From a checkpoint of a small transformer trained on Wikipedia.
Size: MLP 1024 SwiGLU, vocabulary 16384.
Architecture: rotary positions, untied embeddings.
Training: a variant of Adam for these matrices, 2158M tokens.
MLP neurons of a small language model. Each row is named by its layer, matrix (gate and up: input weights) and neuron, and shows model dimensions 240-367. Each number is 500 + 50 x the weight over its row's rms, rounded and kept within 0 to 999. Numbers have three digits each. A neuron's up and down rows have the sign that makes its largest values positive.
After each neuron's rows, "fires on" lists the tokens most often at its 100 highest values on Wikipedia text that the model never trained on. A number after a token or word is its count.

L4.gate509:476539540553554481444533485478533575438597521491529483461459383399540459492474522535512452487526506469477538436468490505602509544513436504571528524506528554486525501514495387584394451557554502499479501390492485507538434481394572521517465486546439355536498440524470502432578520531452525536475512386521545582456503448504552442515468582492442544474524536426487438497500488554575527502483
L4.up509:548526448491429556561486518486557523452432539529446479417503409413518432525614504501545485560594475488412526544460387571525565526539565571509508461490522547504573514590619537483474485482480560490528484540581482433566491488407481491455463500508505527521478417575473484514463542485538556415509420453536604572482623485459418513634541507452444508496578466507480524503545521407500467607494
fires on: "ak" 17, "2" 13, "ad" 13, "1" 5, "olk" 4, "idd" 4

L4.gate272:583478555478496477521477402594479576517436549495603488483515518404536458530476532614464546460533462439494583483488473476541545503478450527460522462524569509522550471494568544522585477534496468466500469413565531492489525458547481570509484433516535498502538455632536460499489534416569516590490481453538581330531527443509567598439476483509592524524503501464606442523466381441571565450503
L4.up272:554503538473502556457541506521599558463487524505525457533360636506439507615451485585556380501474456524579547525578474464596483522559497505530540460554484540481543517410544555481542442488567527575416413552573501420525542487468610468506433535426540505541506535537500574506507539508490482423496462485532439609600497404392447579449499436489529512527478533495534584462426507512530503475602
fires on: "," 77

L3.gate197:501548582510529513500469478569495553479546509467504547532544609537577524507477483494424546514514387482553527408487406468666467499493481484515574500574520578502474459500508546519534552531542498486532498459454509513544542526451574437536464441472502520558515483540492549503465421450473359446509515411449490488514428408489485486447528582530507487473458419501438468441539483420455519542486
L3.up197:492427537530468532464540459538452472551534566508526425504517507510418504453493513435573537474503446465487568441476446556513487562433513420490516523485546603494550475457574471555497562532532513547460492518537460387580458538482519485478531390486497493553490518519515514547428543470523502506496528493555584408607463496432536428544472549519490528532506482458449505537461559589479495470589
fires on: " and" 41, " to" 26, " until" 9, " –" 9

L3.gate346:564442512534511559583438593421465504486524552489507494547522461539513472526537554498393417434474470459542498513532500612614567456506466551557566433525488493455497567476538463434433474470470444505419588459494619523464485532540473536452524472473536458578515579466425462445590515467590481465540425398474547526473431491545463600526455473563584457582339482480516501516426547579516458475465
L3.up346:449487438530537481543508504558429528519467460519494481486598507522472469551488472448476551578632490550495450596581465582523523455487454463545512474536460574442477404484558567525499478423396387497525468552521526437518531528467451445422585391503472565548512524516426472527595501495604462537536504475502584595459541464558488570550536434524439501486482494428516474462525567505529439439492
fires on: "0" 32, "om" 7, "in" 6, "ing" 4, "ly" 4

L4.gate760:525476554448537499455501555456421470464633570410452552525493525546562568513475539441508517469543437578567461558559513484517428439482499439512553472595544523488602522488531499514467549489540518545495565550490536433539476530454606459481509452453540524603499540526430546559598457574626425493484498482515506528485400524567505578482530509440469423489465570353590493544513526517477550441511
L4.up760:493505485517545503477523450490465548414520491505443521516526474566559528421467482440553349568554527533535513510553564530455470508507500476541492476609495552494495516628485507441418528570387421486474462541453504511585488580356536548492484423450524471558509496436479515532559473550496481506448481490429509523593535567592522513529527448485471483494493487426511533495468565562483461558473
fires on: "0" 39, "." 10, "ly" 6, "él" 5, "r" 4, "-" 4

L4.gate95:507538503439577570498471442517526456491473529543531490497447511510484522501480454475507543473521504534465438577541456539439509527532483511578551497442493498485554436460478526518593463457432474526584481514537493502371537565446421516451638411481479564580597507478485428486501539449545431541574440413501489489476521583468580510482523394461526424500513617542485534469540467557548442446536
L4.up95:526542670478556469548516488564525503584466481443497522527486578494546533486495515632488539548551469604517603484472493558458557418483530497453508447492500481522555506406452463585474591490536462400445591486381506543497517529533473537501425505565476549549455585505529570469550505463407495552494438517484541512401546438493484571649480501433407563467557517495616568476494501443466671497437
fires on: "L" 31, "l" 17, "c" 15, "m" 9, "h" 8, "M" 5

L4.gate683:518489487482541553542345518546414431518561569437455400358496510520554458526519501631436501532529447412413551393476429395441420596502505478597542496525525485466514532497573493578537532487464426410461546484516428471470477610529598450456472551479456506573497527456574450511426550461539516468549468480462503505503529567570454522554529554507537509548482522543374537405485468548479527497528
L4.up683:598508488484494509505506555550481437554547473572476472534531603470610495479551506417434576457514463505512549512466472456520516514480535441554533494470506489517463509443463518507452387513497463503469462465580530468539529503522490458512482518453429453565477369559471529480469491471539441565512544573474425541543479461481514521505539365499453419523493482414507545496491438480575570486512
fires on: "4" 20, "1" 16, "7" 13, "3" 11, "0" 10

L4.gate621:528504571506429543470507468529475543475471555550499583555387471487512566564468385473477494483523561443550526566480439519545500578537478520550548410442490573479541477537449488530442447501503405473459529538532467490534473485522420522440556456519497434436484516585479521420530412496563469522544599524576471480492570451409486520495528656511555533449444506507475458510498498537517565478511
L4.up621:495555543526419493466462487421470472498475478512533516478478545475625475564368492438474514543460561492517444529480464460463608517534489508486471479454574395462518548556504500553518544442443464435432554409396464434507466461546475498497613505483438486410507525521416493532518485551517547492520484439600514457499457412507430472461566527412484529510487557527416535559546497428477567536515
fires on: " " 69

L4.gate366:502492527436484501401550502609597511509540481538431483583466543504472474639424478570459515470556515552541497562484516570516557590525490512463558407454416518515478570491598493607376392523410437524487474489566453451518531560541503425460569489524511434443505584542514480498436440517500489489494492532447479532424453439458461500423502449496526486551522483478550423471448464486505537540570
L4.up366:606507496520429530484514483518495412506535438600531473472474574477466462505490526496414533399430495468487514494428505420482514526564543450535517515441567437483437543481606599474498462596506490463409444490485409421540537483587412470620493477515497482464498525555442397401475496545487471554479454473528516482481541531480543511481455528508479351378556416505469479521462481458456553454536
fires on: " " 92

L3.gate810:474484602458429521492514417512452513578523439459586514537466553495517438528442506490542573440546404465499453424460450378524594456474473539417497483448473578547522474462528579475529489485534569365469456462478522399486496480443541499500514441488487543606511444568537472477459456445505482489501335444521517496511545429573467489516392515518481514514524453506497430503509480532475550426447
L3.up810:403508481512482437479494512512432586503584531471605465504472541553452490465462539509435463431498404393570539418524477565521528550408528435586524471497458548407516503452513526505531509506524485557488382542417560472539496494401514442457559454520495570518509476455473488466488469455534501442472466526505396526575480401438482426457436525603463420492483406504489507518496445547504503476515
fires on: "," 55, " and" 22

L2.gate58:528469469498534525490528471542529515454512520499470530492518490352480468480450522433508508473467538436536538376631516554564536501558582502459551477503505557564497489507564532506469432491567485499486480504541475502510471457456617439498505505454419472411467550540443470455486509564451470492452499472474491478549431461505482540470529431585499500554510469490549490559553473582561472484521
L2.up58:514391443458530515522491449566542467498491509463362524550537636506533418547576550536497540571454472555524466548495530470510469483507507463492488538525539570636458487469448518480350571420502542426489547442470454532508513529518507443535545579449512554534525484487438499493500460514445434547489500534565515414491341570584468438499531544413518477509486563507521534493444429411488507455424
fires on: " was" 32, "s" 22, " being" 9, " have" 7, " been" 6

L2.gate403:520578488479493521522458390561445482558480454478473495491536516498579489513609474571490555511543430458509507477599501436459505406494416495521523494533468479434565473520604432554449525534349522489505611426418514573604459507583535507517545533560504438517493493490554391530518515447589553503515549467310478436508470472526402555500531584458478460520479574492493593655504443508572546503541
L2.up403:604472545548527489455487552589498454480469516513381534521502617480586524499524487524405379422488473538543621503507475523544489524427547461560508459501460514562497480510484486527495422537549434484503474505547492452491509556484572553485518470451534515522489530466375615441415525450461502493437476600565466498436629521547505522504508507490493599561555445474503560533539492501478524530484
fires on: "0" 94, "1" 6

L4.gate198:464468531429497480620571498487578542518485474500565427478549498452491508524467500542580526503375566543479515475508499514445453537387495554551537451546597382610563480537552454477495452528482476457525586448460535541516480553470502490533456506461607488407517479460519470488568446526579474390462518469445443497557477483481546510535511521436555546574401529529432440468516499453501381580582
L4.up198:549437516517498520472496591507491557514470432587437502491524477395429517503491405485467495498513470472540459501498480543556601561532554443475498556487477501493523546576520459677473479525587484508541518520546459552544555440522571513512348505510472387589523512463450431508414390598364515485524544490457512499529480443398537487478449545500451427467514469529517546433507522529560472540462
fires on: " " 37, " in" 18, " from" 8, " of" 5, " episodes" 5

L3.gate97:551530501452542530512474573563523559489495582529470413512582510521531476444546465503519486450539547384521497538530448498541510416546505465627556509555482460624487501584491491490473532530503513476470533546443466557562481505440569494516470605552461485556524563540507458469571495478512492481526526397346409514459486482480423446445553470440492494479423557474504468482497490468614572561542
L3.up97:495536481572474507561507448583490573474559483529523442565437485616458476578637505438509478493458470499530569489492470535599472465564539503492492534480556567456445461490582467514368476444493506498532415512539576506667491524490380509492562543489532528513489478498477567555467540432513556529518494465516462452573456444455438589506385539462500492481448503487528481508513561530533613533495
fires on: "0" 42, "1" 18, "ion" 5, "2" 5

L4.gate70:512488554453627615437481478559485517506509521503516458449548486493564474509520536520492524473527467502459468536541521548486457498439534444466614489454550515562490449464551534556494417467320459528493512484456512537522451524549516388499449419492508485509533471555499494572478510383534460502548490585405498514487490609496491447493455479546512448487445482414464441478571553438557470476553
L4.up70:607515454468514580465465442512521433509510431502476462459515564451478480571483432497468514530518473470502530548513472444571509468478465520513540543476598584537448581582497419666537411540581618510486501503547448446495491557459531488523564492406502450500473497417526483546634540371457481513354476571483540544564545503524471544540549443547492432505502474459498439536460520540453376497462
fires on: "," 23, " and" 13, "/" 11, "0" 10, "4" 9, "3" 6

L4.gate884:456540490499563581540499513531538495450565562470546536554504462529570504533468492526578506430489458519490476367527449530447577535501510456443577536519513534513505484480503567474570518435381525566493462492540557570532493461535636465436537418422519613572506487470554523517473597462446434480493478551513559451400473532526529577540499504487452411515635530461505502442499488404498511406520
L4.up884:501476394403513438568561458524480445534452527435475479462467603509496494486434433487483565519505570505462521579514562455581496450456471493543486453484446578572575530510486469441475479555460570528485532500475508440513470535445511578501497482581602521463525465481525512531481442500545500514494433466504445516478547516546490469420495508547480495420523485443492407412575474538467406442483
fires on: " to" 31, " and" 18, "4" 8, ":" 6, ")" 4

L3.gate391:479466451461500399466486495516465479439509507473473523549533500474513604479445533540426501425467416481532506457512461538514544525579543485557549482604441614493404574520516514501499445500381464530481571580504581503547531498561534353518579491525481493470502579537495471512520499530495445484426509532475510495503517493570490582513569513505524442538504456416533555600431583517506503453546
L3.up391:520514535508467469423573476499491543559567507523555589555471450592540484517459417442514484448478420487522444523549490584514556514613383466484480500519547539435480615446494507439532470588481512550568562532558482523555521526517454389501582457550390619484469582504546476561484502524487550551539518601442584502549447527565524549536518471500455523492534450440497586535481517594419521455599
fires on: "0" 40, "t" 6, "om" 5, "r" 4, " Team" 4, "|---|---|---|---|---|---|\n" 4

L2.gate54:540558557455510596514478586443540502565559562513462481507517426460434454469518525539484574436516578477522485489465479454522535461472517515478509510419430516499558489462512521451510417488442412499541536535506475476459449547518514492443513485465428520557493496511587458465513544505566441536548501518510521533532464474544424546517529475512525484510472562549481439512502559471498556480438
L2.up54:565457591465496497536442508489531379490507557504506503404503520493564553518562482517465482494535513552519523527447491464561563570446573537492500504581443517498453524452420534549549449495494524433472506422493438611488480407465493483495476438521483464582484453563405573472505479385495519633518577466564527472495422497431509508563528402602433522509517485480518504471509461453589537571493
fires on: "9" 43, "8" 27, "0" 13, "7" 8, "6" 8

L4.gate41:452496572507569533579475537504523557482539496520542460612506452447553515505545472521418524406519497528535580482453467549419534517495410474400570494446546477475464405414404498520409518506365468475449468484527513433505535471520577531559461517533481465545567476532532491518413599572576505501560360432557481470475469503481488519546458604491483491510443530581525455558437455594447427492434
L4.up41:495422523495528448441450495554476464549502507574503479518466487525459620566413475556475499524501439578542559463525567472494567469547521491451492522437542510406566472513454553501488528494492528406421442434435558508510476530451598562514554535534496416542498449509606581474584414456465483467465409458559603560481610554497453552540492552434495558474558416505534524557474497520540554553509
fires on: " company" 19, "," 15, "h" 9, "." 5, "is" 4, "c" 4

L4.gate253:454574511552468496447466479449510483525589431609479384476498540411573492576576556478493427556457602557372494543530511430590523460462504578560601473508536491465470450447503583503458413498501441601550540542443494500493523512421525467431533429400510503442608497435602505480491424599515408599484514488518482493541531470532505421468564537417489505474525460427446501568564518516417403504427
L4.up253:561471452503543539554448498501441610463444502519543478595508473503478511538550462489507562463477442439477473464563332488514507469473531485576493576603519528520613389600413521537528600614379507361521454524530570437487481470563435554538472497505413581475500487506560407538519397504563556419522473544525469505577501481477495515432504465462476486507565555549496548474533463490534519496473
fires on: "2" 29, "4" 19, "3" 11, "y" 5

L4.gate706:495558487549514559478466562535497509537581479511479477476527491482579407573592553435496460433460532460559459541452479405573462517387521565558611534401453448489470570484427482467498361478488401462513523589554456614478502523491446553527431448443525527543588521540487472482580430494534478591519593498479558503540461507464467494430468547431496543476541498447542555442555530514454391543457
L4.up706:545542435504453462539566503466459479426564462507442513597492488498479461534554510484456523522614453538490597466516552499527485438483473449592498584526580477603518387389468533490610555491484490475525502514652473406471422579427478424538498572466583450521474579510454550521510422521484440494418469486530539480444526472461452466468381475483543496540441536510439407511539475488523522491489
fires on: "2" 22, "1" 16, "9" 10, "0" 8, "3" 8, "ust" 6